{"n_head": 10, "tie_embeddings": false, "init_std_down": 0.0}
MLP neurons of a small language model. Each row is named by its layer, matrix (down: output weights) and neuron, and shows model dimensions 96-191. Each number is 128 + 32 x the weight over its row's rms, rounded and kept within 0 to 255. A neuron's up and down rows have the sign that makes its largest values positive.
After each neuron's rows, "fires before" lists the tokens most often just after its 100 highest values on Wikipedia text that the model never trained on.

L2.down513 [121 133 116 176 107 146 115 147  82 158 105 184  77 133  86  86 141 139 127 103 152 129 113  92 176 145 132 164 103 168  86 133  43 165  93 156 119 134  71 142 145 129 101 124 117 188 111 160  79 112  76 193 171  88 132 105 113 170 141 144 113 116  78 111 118 119 128 117 125 122 105 140  42 100 130 149 191 149 124  99 134 103 121 133 149 178 125 121 205 178 146 143  98 100 101 133]
fires before: "6", "4", "0", "2", "5", "9"

L3.down101 [113  92 111 132  73  71 124 118 124  82 188 146 113 156 123  24  80 145 112 101 112 133  91 113  87 136 138 145 100 127 137 115 144 140 109 148 193 144 168  66 140 114 123 174  76 149 148  87 160 140 110 160 166  80 170 150 150 145 112 115 123 126 215 111 131 177 111 146 113 121 172 122 136 163 137 115 154 120 112  89  73 115 142  89 128  68  83 177 123 130 137 203 145 157 122 158]
fires before: " |", "–", ")", ":", ","

L6.down464 [147 132 104  93 139 141  93 174 125 129 107 102 112 149 124 142 113 148 174 142 123  99 110  98 152 124 126 147 119 118 146 108 125 134 145 145 130  93  94 163 116  77 100 123 148 145 142 162 175 125 122 148 115 165 158 106 163 153 122 174 153 124 155 135 143 108 130 145 123 138  87 175 155 125 182 119 137 167 108 143 148 158 130 144 124 121 157 123 153 149 130 117  91 139 119 123]
fires before: "==", "===", "In", "The", "A"

L8.down19 [159 158 126 157 128 126 129 119  84 128 179 121 151 135  80 148 113 177 127  85  83 137 138 110 182  57 127 144 108 151 173 104 181 178 159  99 123 125  92 120 115  96  76 116 132 152  87 102 141 105  60 137 174 120 122 170  62  91 127 122  94 121 142 172 141 155 102 106 102 144  67 169 117 147 132 173 182  86 165  91 195 105 131 144 157 119 102 128 165 110  79 161 135 122  41 134]
fires before: "4", "1", "3", "6", "7", "5"

L9.down559 [177 114 117  98 102  72 111 136 135  86 155  90 174 124 121 157 160 106 155 158 133 149 104 152 141 158 174  80 122  81 117  81 112 136 103 146 122 106 132 155 111 163 185 101 132 162  80  80 140  90 103  97  92 130 125 170 133 108  74 146 154 140 129 121 127  95 181  95 130 165  97 113 133 111  66 170 114 210 133  82 119 115 104 143 131 147 130  63 172 123 150 144 151 121  97 109]
fires before: "ed", "ment", "ing", "s", "er", "ers"

L5.down298 [149 119  51  86 144 139  93 157  91 127 147 103 150 164  97 116 118 197 148 164 122  65 140 139 131 127 148 128  78 128 164 140 176 145  86 105 129  65 107 194 131 120 140 166 155 172 182 131 150 122  88 161  87 147 152 105 172 169 109 187 164 114 155 124 107 147 176  98 137 151  83 157 106 147 122 120 159 175  98 147 154 157 135 128 179 114 132 122 104 126 113 108 165 141 157 142]
fires before: "==", "===", "In", "The", "B", "A"

L6.down617 [148 190 131 152 106  78 137 151 132 157 145 105 115 107 155 147 134 113 164 139 122 116 141 162 108 136 187 133 139 164 156 137 141 130 166 161 100 134 164 165 165 143 162 121 129 109 105  94 102 123 110  87 117 126 155 112 156 111 102  80 145 111 117 118 115 122 131 123 142 117 180 149 119 144 122 108  47  85  99 161 135  84 101 182 163 112 102 142  91 100 126 181 171 131  82 108]
fires before: "ent", "i", "ing", "o", " of", "ant"

L5.down385 [124 175 156 146 103  96 156  84 149 150 169  91 149 140  44 101 138  58 137 143 171  62  89 134 131 158 103  98 141 134 140 103 141 145  95 168 138  63 131 192 125 116 176 103 173 105 133  84 108 179 160 163 137  56 126 134  68  96 119 131 142 165 131 122 117 123 124 113 127 174 144 101  86  98 102 118 123 102  55 109 124 155 116 123 168 111 133 162 114 164 108 179  83  77 169 154]
fires before: "\n", "-", " |", "==", "|", "==="

L5.down402 [169 117  57 109 102 203 123 106 145 156 145  89 116 144 109 125  99 103 112 116 119 100 130  23 152 126 155  82 104 148 117 134 136 136 126 140 155 117 118 126 158  87 120 169 137 114 114 141 133 113 111 125 151 152 149 101 106 163 144 148 119 137 133  99 112 123 108 145 136 130  81 133 114 157 129 148 174 136 132 194 117 165 124 143 165 124 145 164 137 150 135  97  53 174 121 126]
fires before: "==", "===", "The", "In", "B"

L6.down288 [127 109  81 127 126 149 112 134 153 132 116 107 131 130 132 110 137 145 130 150 137 102 131 148 157 149 156 106 108 135 122 125 141 110 137 128 108 107 104 120 145 140 136 153 167 116 139 102 119 107 107 125 133 106 124  97 151 140 114 144 149 140 132  93 118 126 162 101 140 154 104 109 101 117 123 129 166 130 146 136 152 129 126 131 174 141 109 123 124 139  94  90  98 174 165 151]
fires before: "==", "===", "In", "The", "A", "B"

L8.down9 [126 106 115 122  84 139 186 128 141  93 127 126 182  92 127 140  51 152 103 103 111 110 120 132 151 142 152  84 109  54 109 184 116 119  95 111 138  66 141 183 150 158 170  72 145 113 123 120 167 122 154 143  91 137 154 118  79 133 109  79  94 140 194 119  97  85 103 125 164 118  83  98 163 164 107 129 192 128 180 167 151 133 153  93  96 118 109  82 152  81  87 158 142 168  83 143]
fires before: "ing", "ent", "ence", "ed", "er"

L8.down56 [175 196 128 109  97 167 182 156 129 137 134  96 113 114 133 165  89 156 116 102 170 155 146 124 107 121 138 113 126 168  82 146 141 117 101  98  78 137 124 135 113 147 172 132 177 112 118  88  74  78  98  59 105 145 178 147 119 159  93 113 116 194 142  87 103 125 111 126 148  99 123  96 156 115  72 125 110  68 129 124 120 144 147 150 108 105 125 153 138 106 121 190 132 108  83  87]
fires before: " the", " an", "ars"

L8.down467 [126 136 120  78 119 125  98 145 166 181 113 149 117 159 150  93 164 160 115 103 130 116 150 126 119 118 153 128  66 133  71 176 151 163 165 143  83 138 100  84 118 148 127 142 113 147 132 101 119  90 147 112 123  34 131 141 119  77 140 227  89 156  75 102 112 152 119  98 106 116 159  97 115 144 139 140 187 111 140 142 121 142 130  42 139 154 103 117 138 151 173 144 105 123 116 130]
fires before: "ated", "ation", "ate", "at", "n", "es"

L5.down581 [116 125 133 134 139 149 136 127 165  88  99  57 181 103 114 147 161 153 152  92 160 162 143  72 121 136 124 104 112 100 134 138 135 102 136 104 108 113 128 110 157  79  84 161 143 141  91 124 129 128 168 145 145 133 103  39 175 133 131 133 123 140  97 137 121  99 172 105 144 126 123 149 135 117 163 125 133 141  94 158 141 128 126 160 142 134 119  86  92 173 119  90 126 121 115 135]
fires before: "==", "A", "In", "===", "The", "R"

L8.down292 [109 158 169 101 125 170 166 108 185  94  96 127 137 167 117 106 123 151 137 141  96 199 131  97 157 142 139 125 106 144 171 108 163 115 147  98  87 107 124 103 115 109 103 143 117 116 147 184 110 208 182 161 141  92  92 136 122 122 138 138 169 160 135 113 102 144  81 113 144 126 107 146  87 102 101 140 152 178  69  81 120 105  58 120 100 139 141 109 150 118 134 151 131 103 147 140]
fires before: "\n", ".", ",", "0", "3"

L8.down323 [140 128  61 172 135 102 186 113 142 135 109 126 126 146 114 143 178 135 118  70 135 101 117 165 148 143 101  80 165 109 168 102 100 149 152 136 159 174 140 171 141 104 148 152 107 143  60  99 159 101  64 129 108 138 205 116  91 125  98 151 102 120 165  93 120 126 133 107 130 119 166 144  94 111  98 137  91 123  91 175 143 192 118 138 122 161 134 118 156 138 131 115 178 137 168 174]
fires before: " by", " in", " as", " on", " for"

L2.down83 [ 99 167 171 130 112 105 128  84  91 108 151 156  97 160 113 141 159 180 120 164  77 115  87 107 162 139 114  92 126 107 168 139 114 152 140 199 162 126 126 104 109 123 134  93 131 161 115 157 122 174  80 175 143  67  99 106 187 195 122  79 126 109 174  54 106  91 137 152 165 143 126 110 166 145 123 122  96 149 131 164  90 132 113 130 121 124  81 102 157 183  71 119  81  97 142 144]
fires before: "\n", ")", " The", "–", " It", " W"

L3.down237 [122 101 112 121 159 148 138 107  81 127 127 154 121 175 142  56 165 160  99 161 149 146 170  94 159 145 167  59  82 138  93 130 134 125 125 163 105 178 166  72 117  69 146 115  82  97  93 104 132  87  77 120 130 119 127 133 139 175 156 108 160 154 162  99 127 130 128 154 131  84 145 101 126 143 133 102 102 151 139  95 117 114 209 101 107 103  82 110 172 179 139 133 114 148 117 107]
fires before: "–", ")", ":", " |", "o", "al"

L5.down233 [110 187 149 187 161  90 118 168  95 113 142 143 130 131  96 133 131 150 134 158 161  93 129 100  96 123 222 144 107 136 118 113  78 124 126  86 134 152 119 117 149 123 104  61  59 125 110  97 149  64  84 105 152 170 122  70 123 119 143 152 140 138 109 129 145 193  75 126 144 147 158 119 146 152 114 190 111 125 133 156 141 134 177 145  58 192 134 151 162 134 113 110 181 175 116 154]
fires before: "\n", "4", "0", "5", "1", "3"

L6.down460 [177 102 151 148  69 122  67  77 110  94 200 131  95 142 141 151 123  87 135  92  87 132 157  92 120 120 112  82 189 149 121 177 122 157 140 133  97 105 143 129 162 126 211  62 141 133 120  64 141 189  76 147 118 149  97 136 107  97 112 135 107 157 178 138 113 108 117 159 136 135 105 145  73 169  90 107 153 102 100 113 160  81 137 159 150 115 109 150 140 115 112 164 151 108 164 156]
fires before: "==", "===", "The", "In", "F"

L6.down590 [139 131  84 115 150 128 130 101 116  86 175  18 173 147  89 117 146 176  95 134 175  71  98 119 175 139 143 136 164 141 131 143 143 163 126 114 118 123 136 155 146 106 116 173 185 140 133  84 103 145 121 141 125 204 146 120 124 130 108 136  81  85 153 117  97 114 163 132 143 144 165  79  74 142  95 146 146 130  99 107 105 166 133 115 158 133 154 105 134 140 143  97 130  90 120 172]
fires before: "==", "In", "===", "A", "The", "R"

L6.down39 [163 128 127 173 147 115 145 112 106 146 125 148 117  98 163 123 143 122  71 137 108 152 122 124 148 135 134 114  82 154  43 105 140 138 158  99 176 145  77 163  74 121  93 134 164 151 176 118  84 181 134 150 124 133 123  92  51 155 105 164 151 100  85  87 135 102 144  94  94 104 111 136 142 171 144 139 217 153 150  91  52 138 103 118 148 132 123 128 133 115 153 147 117 126 121 168]
fires before: "8", "9", "7", "6", "10", ")"

L2.down436 [155 109 145 170 149 178  98 155 131 144 127 106 179 111  84 148 159 124 186  90 167 138 133  61 105 132 150  72  72 106 149 101 132 137 118 135 120 124 131 159 169 146  95 159 147 129  62 110 142 142 150 124 100 126 135  94 131 117 129  84 119 197 106 106 121 138  94 168 123 107  88 140 164 159 164 107 106 131  73 109 122  92  87 138 215 130 125 150 118 141 145  88  96 132 140  92]
fires before: "\n", "The", "A", "M", "-", "th"

L6.down523 [111 203 127 150 148 108 126 204 162 142 138  60 126 164 105 181 116 161 151 131 113  93  95 155 122 133 104 164 129 117 151 156 138 105  72 110 118 140  74 111 125  81 106 124 121  34  85 109 120 107 132 157  68 197 157 121 132 212 180 108 167 154 110 114 134  86  48 128 126 118 139 171 131  96 129 118 158 151  93 129 100 138 135 117 132 121 125 112 110 151 138 132 110 122 131  73]
fires before: " the", "i", " them", ".", "et"

L9.down349 [163 160 161 131 138 187 129  96 103  90 132 135 130 126  99  89  88 128 176 115 146 146  91 206 167 107 150 178 111 106 128 129 111 157 150 111 122 106 139  75  72  67 113 156 170 110  97 138 175 156 128 122 127  96  63 105 165 103 100 172 145 129 136 146 158 139  98 225  95 118 116 130 137 107 146 154 127 159 129 115  74 105 161 104  70 122 112 124 108  72 129 120 124 152 113  96]
fires before: "ite", "er", "it", "ed", "ose", "ers"

L8.down486 [131 130 137 138 135 138 132 102 169 154 115 133 135 154 109 143 189 138  95 126 158 123 149 115  96  82 102  97 206 136 185 178 138 133 134  48 167  83 121 102  98 109 114 116 120 143  54  74 148 161  53 136 114  97 134 125 140 148 111  98  93 146 139 120 105  70 104 121 130 106 172 152 103 161  72 129 143 173 100 147  88 115 135  97 125 100  57 138 115 150  64 111 191 144  60 148]
fires before: " to", " in", " on", " with", " up", " as"

L2.down610 [142 122 154  76 135 142 135 139 174 117 119 123 117 110 200 149 126 132 119  96 150  97 123 134 140 101 136 122 156  98 145 155 164 100 108 170 137 123 148  87 151  83 115  88  95 191 150 173 104  90 162 138 151 172 171 125  90 191 148 133 105 134  62 127  83  81 210  92 133  88 160 189 202 150 119 183 121 190 118 113  95 147 139 159 173 215 100 108  75 110 172 162 127  85  86  56]
fires before: "\n", "al", " as", " for", " to"

L3.down498 [166  88  99 113 109 131  86 159 158 109 188 136 130  84 103 125  85 168 112 159  87 106  96 190 152 118 110 140 107 132 128  78 120 195  51 113 149 133 116  96  73 125 173 129 150 119 101 160  72 130  99  86 160 135 129 121 190 156 155  77 101 146 141  98  99 130  94 183  81 119 125 133  93 122 122 142 173 181 137 157  64 107 109 168 137 116 170 104 173 158 151 146 122 163 120 156]
fires before: "ter", "ing", "ters", "er", "b", "ers"